From a checkpoint of a small transformer trained on Wikipedia: width 896, a variant of Muon for these matrices.
MLP neurons of a small language model. Each row is named by its layer, matrix (gate and up: input weights; down: output weights) and neuron, and shows model dimensions 448-575. Each number is 128 + 24 x the weight over its row's rms, rounded and kept within 0 to 255. A neuron's up and down rows have the sign that makes its largest values positive.
After each neuron's rows, "raises" lists the tokens whose logits its output raises most directly, leaving later layers aside.

L5.gate1150 [ 82 122 131 127 169 121 165 143 107  98 116 161 126  82  97  92 128 112 102 148 137 137  98 132  92 138 162 154 120 141 162 144 174 136 106 128  80 100 130  91 124 123 149 151 116  81 182 142 141 118 144 111 135 105  98 137 130 151 132 169 145 122 173 135 117 147 127 165 115 140 154 153 114 119 106  80 143 136 131 151 144 116 101 125 120 112 164 132 171 117 105 127 122 100 158 122 149 141 115 137 130 160 134 106 111 159 111 173 170 114 169 182 128 130 139 109 143 184  83 146 116 120 142  84  94 168 179 124]
L5.up1150 [125 118 136 129 107 111 160 149 152 144 119 113  73 109  79 115 159 187 124 169 110 163 161  88  77  94 125 169 119 106 128 140 109 151 155 121 128 111 146  96 114  72 148  95 110 109 141  93 134 129 145 127 105 113 127 120 111 122 137 158 146 139 171 125 115 128 134 169 103 150 111 105 135 138 192 128 102 157 125  71  96 106 149 118 138 133 116 110 152 111 157 139 122 132  91 135 122 125 151 139 126 163 121 132 111 155 138 108 132 149 144 158 125 120 131 148 130 143  76 154 138 132 131  88  94 109 110 109]
L5.down1150 [153 101 181 126 128 136 164 131  57 126 135 129 157 126 132 102 119 131 115 147 123 177 162 131  97 151 122 120 133  89 139 125 187 142 124 112 101 109 133 132 120 123 136 124 176 149  92  83 103 145 136 158 130 116 105 101 113 139 146 101 157 147 125 167 112 111 141 115  97 134 108 176 123 153 140 125 124 123 149 190 146 110 125 119 135  93 126 145 137 115 116 113 101 123 131 116 146 132 118 124 127  87 130 131  73 143 128 109 160  89 135  56 146  82 132 134 126 115 130  97 122 138 129 131 127 105 215  92]
raises: "advant", "ability", "ability ", "ease ", "result"

L5.gate1452 [154 132 114 101 102 109 120 115 117 135 147 137 106 118 142 156 143 122 147 145 110 117 111 136 147  70 136 127  99 146 136  97 117 110 108  80 115 117 141 120  99  95 155 126  99 140 137 134 125 134 144  88 128 132  83 146 145  96 101 162 135 156 137 114 123 101  85 155 143 157 134 130 108 160 102  95 139 137 128  87 119 127 136 138 115 113 121  86 103 135 135 102 156 105 148 108 144 145 129 136 105 179 154  95 100 130 195 151 113 148 135 158 137 145 151 144 140 102 131 113 161 115 122 108 148 176 109 121]
L5.up1452 [138 124 135 109 131  74 135 124 130 157 149 122 118  92 149 129 126 142 114  95 116  83 171  70 137 114 122 118 129 134 109 128 115 129 144 114 131 166 118 139 104 153 143 178 105 136 137  96 107 174  94 100 106 132 119 105 122 137 121 120 138 149 167 141  85 128 154 130  93 159  79 122 133 185  90  73 101 158 107 115 112 131 128 134 106 111 124 107 112 155 129 115 118 170 149 162 162  68 126 148 114 139 123 112 135 140 161 134  62 129 156 134  91 148 163 143 102  88 127 119 153 130  89 159 117 128 105 102]
L5.down1452 [161 107 145 110 150 127 143  60 137 121 150 134 136 125 134 164 127 131 119 126 133 152 119 155 132  86 148 142  97 109  84 104 132 206 128 115 130 135 150 120 116 160 149 162 129 133 131 158 147 121 121 125 168 157 107 117  84 120 117 179 107  97 122 110 133  89 129 126  90 117 112 164 163 127 129 114 155 152 133 172 113 107 129 125 164 166  70 146 165 145 142 129 157 112 112 138  94 125 138 176 102 185 142 111  99 116 149 138 148 129 167 140 157 117 138 149 167 126 123 111 158 104 135 119 110 134 106 164]
raises: "Europe ", "Europe", "North ", "France", "South "

L5.gate1418 [184  91 136 133  80 128 174 108 132 184  92 121 160 140 133 150 144 146 158 120 151 153 134 139 159 121 155 133 110 126 108 138 100  99 122 107 126 116 131 115 131 125 180 153 106  97 178 135 168 103  83  91 136 158 105  93 167 174 121  97 114 114  84 110 129 125 113 143 138 183 184  74 135 169  71 131 145 136 156 116 138  97 120 113 144 118 149 173 166 132 128  64 135 106 100 109 142 129 157 103 111 109 106 102 119 126 135 115 177 107  69 108 127 129 163 124 164 158 110 145 144  99 137  99  93 167 120 122]
L5.up1418 [164 123  93 115 124  95 104  94 146 121 103 112 159 142 112 151 142 133 111  73 126 117 132 131 118 148 117 134  98 122 142 112 143 142 139 131 133 109 115  75 137 137 162 128 104 159 161 106 109 125 137  97 169 122 148  99 161 146 110 113  90 153 110 126 137 155 172 157 153 129 124 145  87 172  76 157 150 115 140 136 136 115 103 157 149  93 160 144 127 133 192  89 128  88 108 113 143 126 153 148  79 111 115 131 101 130 149 131  87 128 114 103 139  98 118 168 132 178 114 127 160 154 145 163 111 152 139 131]
L5.down1418 [133 169 121  79 168  97 124 138 127 127 109 127 115 132  90 158 134 106  89 160 192 118 120 131 130 122 144  63 142  96 134  83 114 104 142 113 137 125 145 149 118 167 147 158 136 130 134 126 172 121 121  89 160 123 125 106 101 138 135 117 104 150 118 147  99 170 112 141 102  99 100 155 130 110 113 112 124 109 125 114 119 131 112 105 102 104 119 119 162 131 123 118 137 116 141  75 126 127 137 161 123 156 147 107 136 120 121  88 143  87 134  88 148 163 119 143 144 133  80 114 102 154 143 176 120 124  99 147]
raises: "he ", "they ", "reaching ", "responsib", "reports "

L5.gate1779 [ 51 116 107 138 104 111 129 130 143 174 146 117 138 134 129 166 144  98 103 102 154 120 150 165  62 135 128  76 165 138 116 126 130 159 121 142 110 107  92 117  96 137  96 137 126 106 166 142 128  92 176 130 143 113 102 152 103 172 132 178 129 148 141 129 188 149  99 130 110 105 160 118 101 159 134 152 104 100 116 103 170  92  82 139 105 115 138 159 158 115 104 125 140 125 125 139 132 100 117  95 134 149 105 139  72  88 140 121  90 130  80 126 155 117 100  98 132 111 111 141 146 118 156 142  62 142 140 125]
L5.up1779 [ 96 132 115 107  86 100 101  99 123 111 119 158 108  87  99 120 108 128  89 152 121 143 166 115  96 148 127 156 156 126 131 114  77 135 141 146 120 114 140 136 105 147 137 172 140 134 146 118 143 105 127 106 138 119 134 127 115 111 164 123 143 121 139 135 171 174 124 152  94 110  68 185 126 144 151 114 141  86  89 117 184 136 121 134 100 131 117 104 153 145 126 160 113 129 126 120 112 125 108 124 122 125 139 127 129 115 172 150 124 143 124  72 155 152 118 109 144 109 141 139 137 126 114 143 121 141 129 103]
L5.down1779 [128 135  91 117 156 145 156 110 103 112  88 136 175 134 147 111 111 130  91 123 139 157 122  82 102 101 114 168 110 114 143 139 123 139 131 135 123 121 134  68 131 126 113 173 134 101 136 122 110 128 120  96  91 134 157 132 145  99 186 208 123 124 127 145 161 136 114 141 100 100 129 126 111 141 129 118 147 135 139 101 156 122 155 155 102 102 105 133 140 143 123 175  97 128  99 128 148 167  97 138  87 165 120 103 103 123 144 140 136 100  92 125 111 145 113 129 144 115 162 111 101 113 119 149 109 128 180 136]
raises: "been ", "become ", "seen ", "come ", "succeeded "

L5.gate2125 [128 150 187 122 131 165 108 121 156 131  95 135 116 152  72 115 108 115 100 114 147 152 137 137 109 127 113 147 141 123  85 121 130 118 113 141 102  72  53  71 144 128 126 129  78 171  94 100 149 105  96 153 137 142 123 104 160  81 174 116 114  91 169 155 162 110  96 180 135 117 139  99 144 122 144 122 157  73 155  94 121 120 126 136 143 160 178 106 128 143  95 148 106  95 144 146 138  76 126 150 108  94 116 135  68  98 143 115 136 107 133 169 116 106 138 101 151 131 141 143 151 148 120 122 133 136 157 149]
L5.up2125 [124 128 130  97 119 152 135 126 151 141 115 122  96 123  82 113 112 136 103 111 128 144 125 115 141 140 136 127 153 148 128 111 136 137  95 107 129 101  94  72 159 150  96 106 116 149 125 125 110 108 146 148 154 108 120 102 136 120 123 153 107  69 120 116 182 146  96 165 132 108 142 105 114 155 108  97 146 108 131 123 129  96 112 121  97 125 181 112 155 148 137 150 154 113 121  87 138 116 142 140 157 128 101 140  94 131 123 114  89 128 101 185 146  99 111 115 162 171 121 174 121 136 122 114 130 151 157  85]
L5.down2125 [123 156 125 120 128 141  96 111 151 129 149 107 120 144 180 167 113 112 139 190 115 143 108 106 134 127 150 142 118 139 108 153 117 144 122 101 134 137 142 135 100 139 150 149 106 110 114  76 127 118 102 165 156 185 135 138 121 120 131  99 153 126 132 144 165 124 104 175 103 120 150 118 111 128 122 111 114 126  88 150 154 106 129 117  82 128 183  91  94  86 127 139  84 138 113 108 134 114 128 141 127 170 130 150 110 161 110 113 128 133 105 145 121 148 111  64 106 145 122 142 125 131 135 143 142  95 166 181]
raises: "Dist", "decor", "medal ", "Order ", "pos"

L5.gate77 [134 101 167 125 166 105  64 107 158 136 143 125 137 117 113 137 124 103 122  95 160 135 104 107 155 159 143 123 148 154 124 146 106  84 100 105 128 135 142  96 106 121 124 163 139 103 143 117 151 147 146  86 142 137 132 139 131 173 109 148 114 116 106 131 120 125 112 113 115 135 155 123 107  86 114 131  71 156 144 138 139 100 148 111 180 174 133 117 118 168 136 120 158 110 157  90 167 182 103 117 111 116 147 124 149 127 133 173 109 104 109 125 142 122 107 103 118 125 129 116 155  84  98 122 136 135 140  74]
L5.up77 [149  81 161 154 189 112  93 119 129  93 130  98 116 121  80  94 148 139 138 115 114  95 138 118 164 150 159 122 139  82 122 158  85 102 103  88 137  81  94 117 129  86 151 145 171 112 115 111 145 147 139 107 107 170  84 124 150 126 128 180  80 140 149 145 128 153 161  89  92 122 145 123 124 117 131 146 102 110 105 129 128 130 111  78 164 153 166  82 114 134 130 140 130  83 152 109 106 119 138 102 156 160 106 109 141 125 154 168 140 105 143 101 118 165 177 100 101 170 110 129 150 145 116  99 156 112 168 124]
L5.down77 [140 154 158 117 130 134 106 142 156 129 101 178 119 156 156 149 116 136 109 125 111  79 122 128 132  93 138 142 131  56 155 113 106  98 101 107 119 165 126  95 111 159  85 130 151 123 124  79 102  91 136 107 137  97 127 121 134 137 144  84 136 124 152 146 126 145 126 142 145 141 134 142 140 119 176 137 152  99 142 125 150 187 118 109 108 155 135 171 131 160 133 148 148 119 141 144 145 114 126 139 172 105 136 135 144 119 136 102 112 102 156 106 123 116  88 172 166 162 113 139 119 108 126 118 129 187 138 180]
raises: "individuals ", "times ", "members ", "films", "exam"

L5.gate751 [113 128 122 139 167 158 145 122 153 107 100 121 121  97 121 133 100 125 141 144 134 112 155 125 142 125 127 136  83  99 144 119 123 144 107 123 150 156 148  89  96 110 113 115 122 158 140 167 131 126 120 116 114 132 125 143 113 106 181 124 131 134 115 178 152 110 122 134 156  94  74 155 130 155 174 149 102  76 158  72 118  87 120 119 103 119 113 106 118 134 140  45 127 191 108 137 150 140  93 142  84 115 135 124 145 154 133 118 130  86 108 150 149 127 117 145 123 124 117 108 127 129  67 137 162 193 152  88]
L5.up751 [ 92 142 117 145 122 165  92 110 134 162 143 130 122  88 128  90 162 155 123 123 147 135 127 113 128 105 102 136 126  99 158 126 134  98 122 108 142 105 105 144 196 120 128 157 162 103 130 101 121  92 115 157 133 111 123 124 115 134 146  86 135 121 126 113 138 187 151 126  94 122 124 118 165 147 151 181 123 163 194  96 121 135 112 175  94 128 145 121  82 111 122 122 113 139 160 159 113 118 112 120  68 148 120 112 150 116 131 150  65 132 161 105 142 129 185 176 166 133 116 117 113 110 169 140 104 151 143 149]
L5.down751 [180 131 126 117 131 129 142  96 152 140 157 184 120 148 168  84 161 129 110 120 162  98 163 165 135 143 158 153 111 131 142 106 142 142 118 135 115 131 144 123  80  89 115 112  97 141 148 105 126 147 122 141 145 144 129 168 151 128 152 123 134  97 112 121  99  89 135 118 157 113 117 171 125 130  95 162 142 127 124 148 141 115 169 121 142 118  81 170 137 126 139 123 156 147 110 113 120 117 119 130 149 154 139 108 119 115 161  76 134 126 121 126 126 118 129 121 130  97 110 171 136 176 111 136 129 143 129 124]
raises: "Other ", "others ", "other ", "others", "surrounding "

L5.gate1579 [129 142 120  89 139 123  95 100 127 109 104 106 144 124 123 177 123 162  99 109 133 145 127  58 152 113 108 134 102 153 123 122 117 124 126  96 127 146 152 133 136 106 145 127 139 135 119 142 110 117  91 111 115 164 106 114 159 165 108 104 143  81 169 127 151 135 136 144 150 132 122 152 107 125  87 136  97 115 122 149 133 118 153 132 129 129 153 126  91 105 127 131 129  92 176 134 112  90 141 130 143 126 104 133 117 146 137 118 120 129 135  94 111 119 110 135 141 119 132 121 121 137 152 156 152 100 112  92]
L5.up1579 [132 114 135 126 152 108 123 100  98 154  79 149 166 129 125 159 147 119 123 134 130  78  91 166 119 154 153  91  88 134 122 144  56 113 146 140 190 134 158 137 101 121 114  83 121  99 106 163 104 135  96 121 131 164 118 109 122 160 122 125  88 102 127 120 133 156  78 152 135 127 174 144 136 154 106 128 124 111 137  92 135 121 102 174 134 109 100 119 104  91 143 102 122 107 164 160 110 153 141 138 105 129 107 143 137 112  94 129 131 138 156 126 122  97 107 119 168 126 142  75 128  90 172 145 111 123 139 116]
L5.down1579 [155  85 109 149  84  98 121 107  97  96  87 118 163 120 105 144 148 110 153 137 176 150 156 186 106 137 162 158 115 122 105 102 113 125 127 118 110 122 141 116 141 138 142 116 109  94 158 145 131  98 131 147  93 115 104 113 114 197 112 118 171 131 115 128 144 179 110 110  86 145 143 117 159 125  65 137 166 116 178 137 109 184 123 136 145 163 138 120  99  88 117 147 142 122 118  89  97 140 137 149 125 153 134 125 142 131  73 137 146 105 157 144 158 164 121 136 132 150 132 108 114 148 166 129 128 125  97 102]
raises: "that", "that ", "he ", "they ", "there "